{"init_std_qkv": 0.0213, "init_std_up": 0.0213, "final_lr_fraction": 0.0, "doc_mask": false}
MLP neurons of a small language model. Each row is named by its layer, matrix (down: output weights) and neuron, and shows model dimensions 0-63. Each number is 50 + 15 x the weight over its row's rms, rounded and kept within 0 to 99.
A block is one neuron, or neurons of one layer that tend to fire together. Before each block is what it responds to, as a language model described it from the Wikipedia text at the highest values.

Description: Linking prepositions in names. The prepositions of and for right after a noun, often inside proper names or titles: "Service of Russia", "War of Liberation", "election for", "Open For Business".
L5.down15:52 66 43 61 42 50 64 84 51 68 65 32 82 38 39 50 57 19 56 50 38 61 57 46 31 64 61 30 59 59 59 51 73 57 60 37 38 48 57 42 61 39 22 45 50 52 29 46 44 51 55 47 48 48 75 46 51 47 00 53 59 47 40 44
L5.down59:40 26 47 50 61 60 44 48 38 67 33 43 49 73 66 71 43 46 79 59 68 52 56 60 29 56 37 51 60 45 48 63 58 43 63 48 47 58 49 42 69 64 72 38 31 43 64 49 33 67 38 54 53 29 47 57 57 28 68 46 27 73 60 45
L5.down219:43 42 35 73 56 46 61 57 77 67 58 72 81 61 46 59 28 39 64 28 40 51 72 48 88 45 38 46 25 51 42 53 34 67 47 44 18 44 43 49 52 46 51 73 51 51 29 52 51 15 23 39 68 57 51 43 81 63 45 38 36 16 45 78
L5.down438:83 50 47 40 61 37 38 60 51 67 58 32 47 46 79 21 58 41 39 64 33 47 43 60 46 46 26 36 75 69 71 63 68 59 63 39 39 67 27 40 67 19 38 34 31 35 40 38 37 52 65 66 46 64 60 38 57 72 59 71 48 62 24 24

Description: Mid-number digit chunks. Inner digit pieces of years and numbers, just before the final digit: 198 in "in 1985", 7 in "8,275", "1:53".
L8.down97:46 42 38 39 51 37 48 39 58 51 54 51 47 44 44 56 39 64 53 09 58 30 39 44 42 54 53 67 53 35 61 42 74 54 34 50 52 55 59 64 52 48 76 16 36 42 46 30 45 64 46 54 49 36 53 51 63 55 38 42 61 61 57 49

Description: After proper names. Fires on the token right after a personal or brand name, often a word fragment starting the next word, as in Nick New(man), Laki comp(leted), Victor Herbert (1859); also occasionally mid-word pieces like ne-ver.
L8.down703:73 32 45 30 78 50 70 48 66 35 35 47 50 44 36 46 44 45 50 57 32 60 38 48 40 51 66 62 54 58 65 52 68 48 80 52 39 72 52 67 48 48 66 48 41 26 41 74 38 51 81 59 63 42 60 67 47 50 36 46 50 47 65 42

Description: Mid-word and date-number pieces. Fires on the first digit of a split day number after a month name (August 2|8, May 2|7), and on inner word pieces (Net-her-lands, Vir-g-inia).
L3.down61:37 70 43 42 36 61 54 51 53 93 48 59 59 54 37 56 55 61 29 50 50 66 78 64 42 41 55 45 54 28 31 42 43 58 59 51 85 52 27 61 57 40 59 55 78 58 46 69 27 62 19 48 61 40 57 56 33 51 46 33 28 59 59 29
L3.down63:46 79 42 55 51 59 64 60 14 36 55 56 43 52 22 41 44 25 56 27 49 54 34 78 46 27 69 39 62 60 66 44 60 63 51 30 45 29 49 64 69 50 53 68 48 55 47 43 34 18 68 30 49 50 62 25 82 49 50 72 63 34 59 66
L3.down87:52 72 58 25 43 54 73 61 70 67 21 62 58 74 53 43 51 63 43 65 50 48 31 32 49 19 15 75 55 66 40 52 40 47 39 61 65 45 60 69 28 66 83 51 40 34 57 36 52 54 48 48 44 36 68 43 57 73 54 70 51 72 64 37
L3.down147:38 24 52 41 17 38 64 45 34 22 62 57 20 58 31 55 61 55 48 50 42 59 59 61 33 46 69 70 26 45 48 52 39 14 79 39 32 57 56 49 37 75 45 51 48 39 31 10 33 40 76 74 48 49 32 52 54 35 64 56 37 65 49 98
L3.down255:54 67 47 48 53 58 63 65 59 52 54 65 48 39 58 62 39 60 69 51 39 22 55 44 43 44 45 36 17 75 40 65 85 29 75 33 42 82 70 64 62 40 83 37 49 55 50 60 49 40 50 22 35 35 48 53 88 47 34 68 53 48 66 55
L3.down321:42 47 49 53 41 52 62 39 27 60 48 46 46 63 38 58 59 24 39 55 50 63 22 60 58 24 40 55 45 48 31 47 68 52 36 61 30 15 40 42 39 69 82 47 50 38 45 34 68 47 04 66 58 56 61 35 59 44 52 86 82 59 59 25
L3.down378:38 57 37 31 25 44 63 54 58 49 23 54 49 77 65 35 30 63 38 42 64 46 54 51 39 56 40 30 41 43 66 51 25 37 54 46 55 51 33 38 26 58 85 58 21 42 65 57 37 44 20 66 46 44 44 47 56 66 25 54 85 58 45 34
L3.down435:44 62 41 39 35 39 71 52 57 47 48 60 45 45 58 50 39 57 73 61 64 52 25 45 46 50 31 39 59 34 30 42 15 54 74 34 62 36 65 81 46 55 50 34 42 59 25 45 41 53 51 89 34 41 66 33 53 65 51 45 62 49 53 49
L3.down576:46 23 43 61 28 87 53 58 53 48 33 32 74 55 28 44 15 40 40 57 54 45 73 57 01 34 78 54 42 60 47 58 47 40 15 60 38 41 50 54 34 53 59 65 70 57 27 31 39 67 39 56 52 47 57 36 58 39 25 26 35 45 44 31
L3.down615:41 62 84 54 40 38 62 46 51 69 64 61 37 35 54 66 73 36 55 52 57 35 17 61 29 62 45 45 39 65 55 56 58 47 19 58 45 33 21 42 51 41 42 45 54 54 80 54 60 46 37 72 64 38 60 48 62 66 35 30 62 60 56 46
L3.down621:51 48 35 39 39 17 51 42 56 81 48 55 46 40 69 22 45 64 55 22 53 43 64 57 47 44 45 39 55 58 39 58 52 49 34 66 28 22 44 39 60 46 39 66 64 30 41 50 42 53 46 61 72 77 26 93 46 26 54 51 49 52 65 74
L3.down714:51 81 35 28 50 30 50 61 60 74 56 58 58 58 64 51 59 39 80 40 34 48 43 34 65 69 48 65 30 48 48 48 60 51 41 55 45 26 54 60 55 49 65 64 56 22 29 74 33 32 49 59 52 37 41 19 74 66 56 50 46 63 43 32
L3.down796:44 57 62 50 50 75 56 58 89 70 52 31 54 60 88 45 49 44 57 57 63 42 51 51 61 49 50 69 28 61 57 60 60 40 41 49 74 39 49 63 65 66 61 45 71 48 53 48 34 52 27 56 86 33 46 59 36 59 38 43 67 49 58 35
L3.down833:56 44 16 47 50 19 63 57 42 54 40 57 34 64 37 61 60 48 66 32 53 34 45 50 44 52 58 77 52 45 58 57 24 68 46 67 48 33 54 39 58 34 57 62 63 62 28 43 51 43 23 34 49 54 14 58 54 53 40 49 58 31 29 49
L3.down852:37 36 33 45 49 62 63 45 36 30 39 42 45 55 51 58 58 27 57 40 52 41 48 36 30 30 56 45 70 27 63 55 68 51 38 56 63 33 86 59 85 21 58 56 37 61 46 52 61 48 31 38 47 44 16 85 47 23 41 36 35 51 49 39
L3.down923:32 47 48 72 63 37 66 41 49 55 68 48 53 50 67 53 45 54 49 49 39 43 35 71 58 36 38 42 57 54 48 61 54 31 69 54 66 47 46 38 72 54 49 70 65 37 25 28 52 46 57 09 51 60 48 43 66 54 70 58 41 33 73 31

Description: Word-completing suffix pieces. Final pieces completing a split common word, often adverbs and function words, as in ne-ver, belie-ve, giv-en, automatical-ly, le-ast.
L3.down187:57 66 53 66 21 48 38 53 48 44 47 49 65 61 48 61 51 14 60 53 50 53 41 40 57 39 66 47 43 50 41 69 50 18 69 51 63 37 36 38 32 55 51 45 74 35 14 40 35 44 31 64 83 37 64 48 60 38 53 63 45 49 50 47
L3.down343:55 62 73 68 62 31 53 36 46 44 54 38 23 43 44 60 68 64 33 48 50 33 12 53 49 58 48 59 71 48 21 63 46 24 42 49 28 21 75 59 62 37 36 67 67 46 40 41 78 65 59 34 63 43 59 40 64 44 75 39 68 48 75 40
L3.down349:46 56 65 60 29 14 53 52 33 51 31 23 59 41 86 74 32 51 66 73 37 64 32 44 28 66 37 77 25 54 44 35 77 50 34 41 46 70 28 57 49 57 76 46 37 42 66 76 45 52 47 43 35 74 63 61 40 77 63 24 57 27 58 56
L3.down416:36 10 53 25 48 40 50 66 52 53 51 60 64 37 44 40 65 68 45 51 45 46 45 39 76 51 84 16 53 39 39 34 52 56 58 31 12 39 56 44 44 43 66 29 57 71 51 59 56 58 49 45 34 75 42 26 60 52 64 51 44 45 51 31
L3.down422:45 35 44 71 52 72 65 60 67 29 33 53 55 24 39 26 53 37 46 42 67 44 41 32 42 48 38 61 43 27 53 51 51 00 79 45 57 69 64 64 50 63 45 18 49 80 47 61 62 58 44 33 61 40 89 59 63 74 65 44 60 52 50 24
L3.down489:67 31 52 30 55 48 30 78 41 45 38 32 73 54 48 34 69 77 62 35 67 36 15 63 58 40 76 52 40 56 53 37 43 63 56 46 22 12 46 49 76 53 48 62 41 29 38 81 70 53 53 44 79 52 70 73 64 39 60 36 42 60 44 59
L3.down494:21 23 46 39 70 51 55 32 64 35 36 50 76 47 24 40 48 63 48 64 68 60 65 48 36 47 46 49 52 53 63 49 74 58 42 31 52 32 47 50 57 53 13 23 48 25 41 71 49 46 49 42 37 34 64 60 55 66 59 62 45 40 43 84
L3.down498:44 58 38 45 51 46 48 68 39 56 62 81 34 31 41 49 46 62 27 68 48 51 53 29 56 54 35 46 71 42 71 28 68 57 42 43 44 44 25 52 51 63 48 25 41 58 32 39 41 43 07 28 29 47 35 44 49 46 72 55 53 50 57 48
L3.down528:61 33 49 67 56 54 38 36 36 31 61 42 42 36 68 59 32 48 56 60 42 47 56 44 31 49 40 49 14 19 63 76 56 69 22 44 52 23 60 83 38 70 45 72 41 47 32 38 58 41 20 47 66 46 63 71 74 54 56 57 39 68 33 46
L3.down545:36 99 72 55 26 51 15 59 56 46 44 57 63 53 39 44 47 62 59 24 50 61 52 53 50 55 56 46 32 67 33 46 37 43 75 52 47 51 42 64 50 55 62 55 36 26 29 53 49 81 44 51 55 73 50 52 54 51 46 62 46 58 42 49
L3.down560:68 41 31 27 14 59 27 36 37 50 54 43 51 46 29 32 46 73 34 84 38 29 51 43 38 41 45 53 52 25 70 57 31 48 64 28 55 76 43 40 36 62 52 39 38 50 47 44 43 63 44 73 39 41 37 75 39 56 53 46 49 72 25 61
L3.down581:45 75 26 21 67 43 48 30 65 59 44 38 32 46 25 54 56 51 64 76 34 49 44 50 42 58 69 62 65 54 57 60 58 54 26 45 26 53 41 32 40 62 38 86 68 34 47 48 56 56 51 48 78 25 16 40 33 44 72 31 53 32 60 43
L3.down699:52 50 45 44 72 67 31 51 63 58 44 34 59 41 43 44 61 60 51 70 60 74 42 18 59 58 66 60 81 38 62 24 46 46 32 58 58 40 46 69 29 21 46 51 60 47 57 60 79 47 27 46 39 33 47 72 57 71 25 63 41 40 70 70
L3.down808:77 51 64 65 49 71 39 28 17 61 02 54 65 32 50 86 50 29 47 87 49 45 43 56 48 68 57 61 42 37 25 59 57 38 43 52 53 47 52 50 72 53 45 52 58 51 38 45 24 72 21 49 33 57 70 27 56 45 57 57 30 36 44 45
L3.down824:61 60 55 50 57 33 62 07 54 32 45 71 62 47 55 44 66 48 48 48 47 75 42 55 40 57 55 47 65 49 66 73 56 36 61 46 30 58 27 31 27 61 44 58 23 21 32 36 39 63 51 52 67 35 45 09 74 41 70 38 56 24 28 37
L3.down927:51 38 50 61 36 53 32 60 28 46 50 48 68 38 47 79 60 56 36 82 63 47 40 26 52 69 36 49 33 40 44 68 53 43 44 25 53 37 40 50 61 38 49 19 45 97 47 67 60 50 52 87 48 52 56 41 68 29 45 45 56 54 55 34

Description: Noun-linking "of". The word "of" right after a head noun, often an abstract one (representation of, the history of, construction of); rarely the superlative suffix "-est".
L3.down6:51 59 61 65 65 77 53 50 54 51 67 30 53 62 33 23 52 61 54 63 55 46 40 37 79 60 15 61 34 70 62 44 56 53 81 55 72 74 47 60 24 41 60 46 43 42 25 69 46 54 14 65 36 37 65 66 28 69 29 39 51 36 52 25
L3.down62:82 42 40 60 67 29 65 39 41 36 41 73 42 29 46 39 43 50 48 46 63 68 35 45 49 54 34 27 33 09 25 40 33 51 35 36 61 58 60 69 49 45 46 49 56 69 55 82 18 28 45 44 73 46 69 51 54 61 37 53 62 68 69 56
L3.down65:62 41 16 61 52 57 46 76 70 41 40 46 58 60 56 75 52 29 69 33 46 41 48 32 24 60 38 68 69 45 45 51 56 59 63 49 32 63 40 23 37 65 39 53 63 46 41 52 66 53 29 54 55 60 29 54 50 40 32 47 39 64 32 55
L3.down73:48 56 52 58 48 40 61 41 46 53 74 44 50 57 71 37 42 33 68 49 31 50 47 57 95 59 59 49 49 57 60 51 45 55 56 40 49 67 69 70 61 69 22 42 61 44 60 62 59 48 36 50 43 63 46 39 50 61 28 50 75 39 51 52
L3.down181:21 80 49 53 72 39 54 51 40 59 49 32 43 28 77 42 68 38 56 67 44 38 46 50 44 53 42 52 54 79 60 53 57 65 25 49 39 69 22 43 31 26 73 58 39 13 61 54 55 20 31 35 78 68 52 52 86 59 65 61 55 32 70 52
L3.down189:48 48 52 43 35 56 61 62 46 63 35 39 45 59 54 43 52 78 50 40 67 50 37 43 33 48 54 67 34 25 65 13 31 51 56 57 29 60 25 52 66 79 38 48 41 25 49 78 58 57 47 21 43 77 50 53 90 55 27 38 59 53 66 70
L3.down229:25 51 43 56 45 60 22 64 41 58 47 43 25 50 33 47 46 53 65 50 71 65 62 56 52 20 32 58 31 44 75 54 53 20 46 68 59 76 49 34 44 69 73 35 46 44 51 40 39 52 38 40 71 43 34 58 59 40 57 62 43 52 52 32
L3.down272:50 70 40 61 83 61 42 26 35 59 49 45 33 41 52 48 33 57 57 52 66 48 66 39 44 59 22 59 36 55 58 48 20 53 36 57 55 51 50 56 63 44 28 82 39 66 30 50 34 48 49 65 64 44 57 37 53 47 32 41 47 47 46 66
L3.down412:57 99 25 37 30 39 35 39 27 35 56 45 39 48 53 39 45 59 33 57 40 48 49 56 52 60 49 42 23 22 63 50 39 52 46 47 67 71 41 39 48 52 32 57 50 41 52 27 54 65 46 46 52 54 55 49 36 41 58 64 70 34 44 68
L3.down427:58 32 41 64 52 49 54 49 46 31 56 62 80 44 29 14 30 32 29 33 38 48 24 22 70 72 43 40 64 33 51 57 48 49 53 44 71 40 51 50 46 73 37 43 53 30 32 58 62 35 31 51 61 53 48 53 39 64 50 69 65 46 52 45
L3.down436:47 41 37 33 44 46 31 21 63 39 34 62 67 28 39 53 63 57 59 27 66 50 52 48 51 45 45 37 51 45 60 57 84 49 60 44 40 58 55 58 72 41 31 13 51 69 54 42 57 68 86 57 57 43 46 61 41 39 31 29 63 51 59 33
L3.down480:75 34 23 53 57 73 46 83 53 39 58 70 31 64 54 74 54 57 68 44 47 79 76 43 51 74 55 80 62 53 65 63 58 62 41 57 69 63 65 42 62 65 52 32 62 55 56 52 42 62 50 53 49 68 53 59 62 55 51 33 41 64 41 34
L3.down507:66 15 38 46 93 37 48 65 44 49 44 42 62 43 35 33 66 57 47 61 67 24 41 47 49 54 64 25 64 52 42 52 41 49 18 64 30 38 50 72 17 26 59 31 31 66 37 56 51 23 64 66 53 57 62 66 60 44 44 81 61 39 54 49
L3.down722:32 42 29 52 55 51 64 42 65 54 74 37 26 64 60 58 28 48 49 52 61 61 39 60 45 41 43 57 65 46 53 42 40 53 49 40 48 61 66 37 56 61 21 37 58 29 58 61 50 66 52 43 51 51 36 43 36 40 56 58 55 44 67 41
L3.down798:32 57 52 64 70 61 54 59 44 31 48 20 32 41 29 36 21 42 58 43 69 51 47 85 36 40 47 41 38 53 68 65 44 55 59 29 28 53 36 50 59 36 60 45 50 44 58 32 63 39 35 41 78 26 44 58 47 59 25 55 67 57 27 61
L3.down849:47 31 54 32 53 64 23 47 70 36 38 31 78 41 48 53 52 90 47 50 27 72 43 74 31 45 48 38 63 52 66 53 39 67 79 28 51 43 29 33 54 48 69 42 66 69 46 75 41 51 53 52 28 51 62 43 44 50 28 38 55 51 79 69

Description: Mid-word fragments before suffixes. Interior word-piece tokens of split words that anticipate a suffix, strongest on the let in athletics and athletes, also Cl-ass, elect-ron, Count-ri-es.
L3.down8:52 38 41 44 69 71 45 53 36 59 55 52 51 68 46 24 68 61 62 63 50 84 72 25 36 57 48 47 72 44 74 72 69 48 49 34 68 40 41 23 59 27 75 32 50 68 36 48 66 66 29 47 39 49 41 37 49 39 42 57 14 55 55 52
L3.down25:67 38 35 67 87 41 44 24 58 72 74 46 36 30 41 44 34 80 30 61 42 70 38 54 22 46 52 19 61 48 47 69 15 43 46 42 52 73 70 60 55 44 60 69 47 47 49 54 50 42 52 60 48 45 51 55 36 51 62 45 50 44 52 81
L3.down93:26 73 57 29 42 58 23 52 36 43 33 42 72 51 48 48 47 37 65 75 58 60 41 62 42 61 71 48 73 23 48 47 46 75 56 22 51 63 75 35 58 52 55 73 61 70 43 43 40 20 56 72 44 57 66 40 63 72 50 40 25 52 47 29
L3.down198:75 18 59 60 49 64 48 66 43 60 47 48 51 71 39 45 45 43 68 62 13 36 63 46 56 37 57 55 37 68 66 71 15 59 55 50 38 57 33 42 65 36 81 66 59 41 38 07 46 54 43 60 55 36 62 43 63 46 33 50 28 55 46 67
L3.down243:41 64 56 45 71 54 61 32 66 42 40 67 29 66 49 77 84 53 44 52 53 08 39 36 24 73 74 39 58 45 17 45 63 58 57 59 65 23 39 59 32 70 49 60 55 51 44 73 39 58 57 65 46 39 48 61 36 72 41 40 90 69 48 52
L3.down430:65 51 65 40 54 70 60 29 55 64 45 28 70 51 57 42 43 33 49 45 58 31 48 30 37 58 54 37 50 36 61 67 37 53 63 41 69 24 53 53 65 33 25 44 38 55 48 40 72 36 52 32 53 51 33 35 46 47 53 48 33 75 65 38
L3.down437:55 56 47 49 53 69 46 43 16 47 41 53 59 45 68 30 30 68 48 77 63 54 48 71 48 58 81 56 49 69 64 52 39 42 61 40 34 43 54 64 49 65 46 49 71 41 46 35 53 49 18 60 57 36 44 47 40 62 24 94 47 46 63 34
L3.down555:65 71 26 50 51 67 42 44 72 63 52 48 55 71 62 37 25 69 41 39 59 52 53 48 48 30 53 28 61 46 66 68 49 57 75 41 44 68 55 55 49 67 54 42 51 17 43 64 37 20 52 50 62 44 25 34 39 19 49 61 35 67 58 68
L3.down605:68 70 56 44 25 43 79 44 59 28 25 46 48 61 50 94 54 64 60 52 33 49 56 66 51 48 20 57 54 21 56 46 47 52 58 46 61 59 71 37 45 74 63 35 56 58 41 71 46 61 72 45 51 68 36 54 59 62 58 42 60 55 47 51
L3.down649:45 61 40 47 56 80 38 60 63 84 50 25 43 56 22 46 62 59 54 32 29 62 56 54 62 48 60 41 71 32 47 49 64 64 77 51 39 73 55 24 34 64 48 00 53 57 52 37 48 47 65 89 54 33 44 54 50 33 57 65 69 62 48 41
L3.down782:64 59 55 56 32 43 57 31 65 35 77 54 84 36 64 46 66 43 54 73 47 12 45 47 30 50 53 41 82 72 48 51 50 49 95 62 53 37 49 33 43 24 66 53 51 42 43 62 50 60 14 34 47 34 59 35 38 41 50 60 29 52 39 54
L3.down860:54 57 42 42 59 35 36 54 55 36 53 70 79 52 38 46 33 31 83 47 75 27 44 36 50 27 37 48 42 41 42 44 27 39 57 66 40 47 42 40 57 51 63 62 29 70 27 56 65 65 30 54 85 32 59 33 84 59 54 43 33 50 43 46
L3.down907:69 38 71 62 72 66 69 37 32 36 26 64 68 71 49 43 50 88 66 41 48 68 50 56 62 70 54 66 46 30 33 41 62 51 43 37 30 65 56 20 57 49 58 54 74 38 38 75 36 32 35 42 44 45 45 29 60 49 50 28 40 68 61 59
L3.down909:46 38 55 38 57 45 68 39 52 43 43 45 23 34 58 52 43 83 44 77 18 63 72 52 46 54 55 62 91 70 65 70 59 38 47 34 49 30 64 36 23 69 43 54 57 38 61 32 45 51 66 37 42 51 39 42 54 49 39 46 80 50 55 51
L3.down932:61 47 47 29 80 42 69 36 73 52 28 63 48 56 79 20 27 59 49 58 72 43 49 19 37 45 47 32 19 34 33 57 51 52 60 48 46 39 47 25 59 44 62 43 58 61 57 32 25 58 40 68 50 33 57 32 69 65 73 60 38 43 71 45
L3.down954:44 52 26 58 81 40 44 43 58 62 35 45 51 26 40 54 46 28 28 50 39 40 65 66 33 55 59 42 18 43 44 47 52 56 51 50 66 27 42 66 73 71 60 45 18 38 42 41 17 46 60 50 49 50 72 37 53 44 51 65 42 61 22 54

Description: Function words inside titles. Short prepositions and function words, often mid-title in song, album and book names, such as at, of, as, than, On, From.
L8.down586:43 62 23 50 26 61 44 46 50 48 55 63 68 58 35 55 64 39 49 70 58 50 42 52 57 54 40 66 58 64 47 34 35 48 47 62 40 58 49 29 47 72 17 54 77 43 39 54 30 58 46 62 35 57 45 44 70 58 63 67 45 44 74 62

Description: Adverb suffix and quantifier slots. Word-final -ly closing adverbs before adjectives or participles (federally, nationally, typically), plus are/were/of after subjects or quantifiers (some of, all of).
L5.down474:28 67 39 51 54 35 65 27 55 48 57 33 37 59 29 54 36 39 40 64 37 55 47 64 39 37 66 44 32 41 47 69 48 61 53 77 56 69 39 36 37 68 61 37 40 27 63 62 42 74 64 34 80 44 30 21 34 30 74 57 49 35 42 54
L5.down591:58 46 56 26 34 50 20 60 55 17 84 34 54 55 69 47 57 42 34 61 37 65 49 49 52 51 38 21 54 57 50 51 30 12 63 39 51 73 42 47 46 63 37 40 66 45 42 35 53 50 28 60 37 51 48 25 54 45 43 66 51 23 33 62
L5.down912:65 29 75 53 37 67 44 58 43 33 61 51 63 50 54 46 37 82 65 78 49 45 54 70 54 42 53 46 45 40 28 40 26 37 63 46 62 29 51 38 35 52 54 31 48 38 47 43 38 35 30 51 33 54 68 65 42 53 37 26 52 49 76 55
L5.down969:62 39 49 51 51 60 35 43 69 42 28 90 44 62 43 54 63 51 71 41 53 43 57 49 25 40 61 20 19 54 41 70 59 61 33 57 40 51 47 35 61 48 36 25 66 30 58 41 47 56 34 31 60 34 23 50 32 38 31 67 43 22 63 36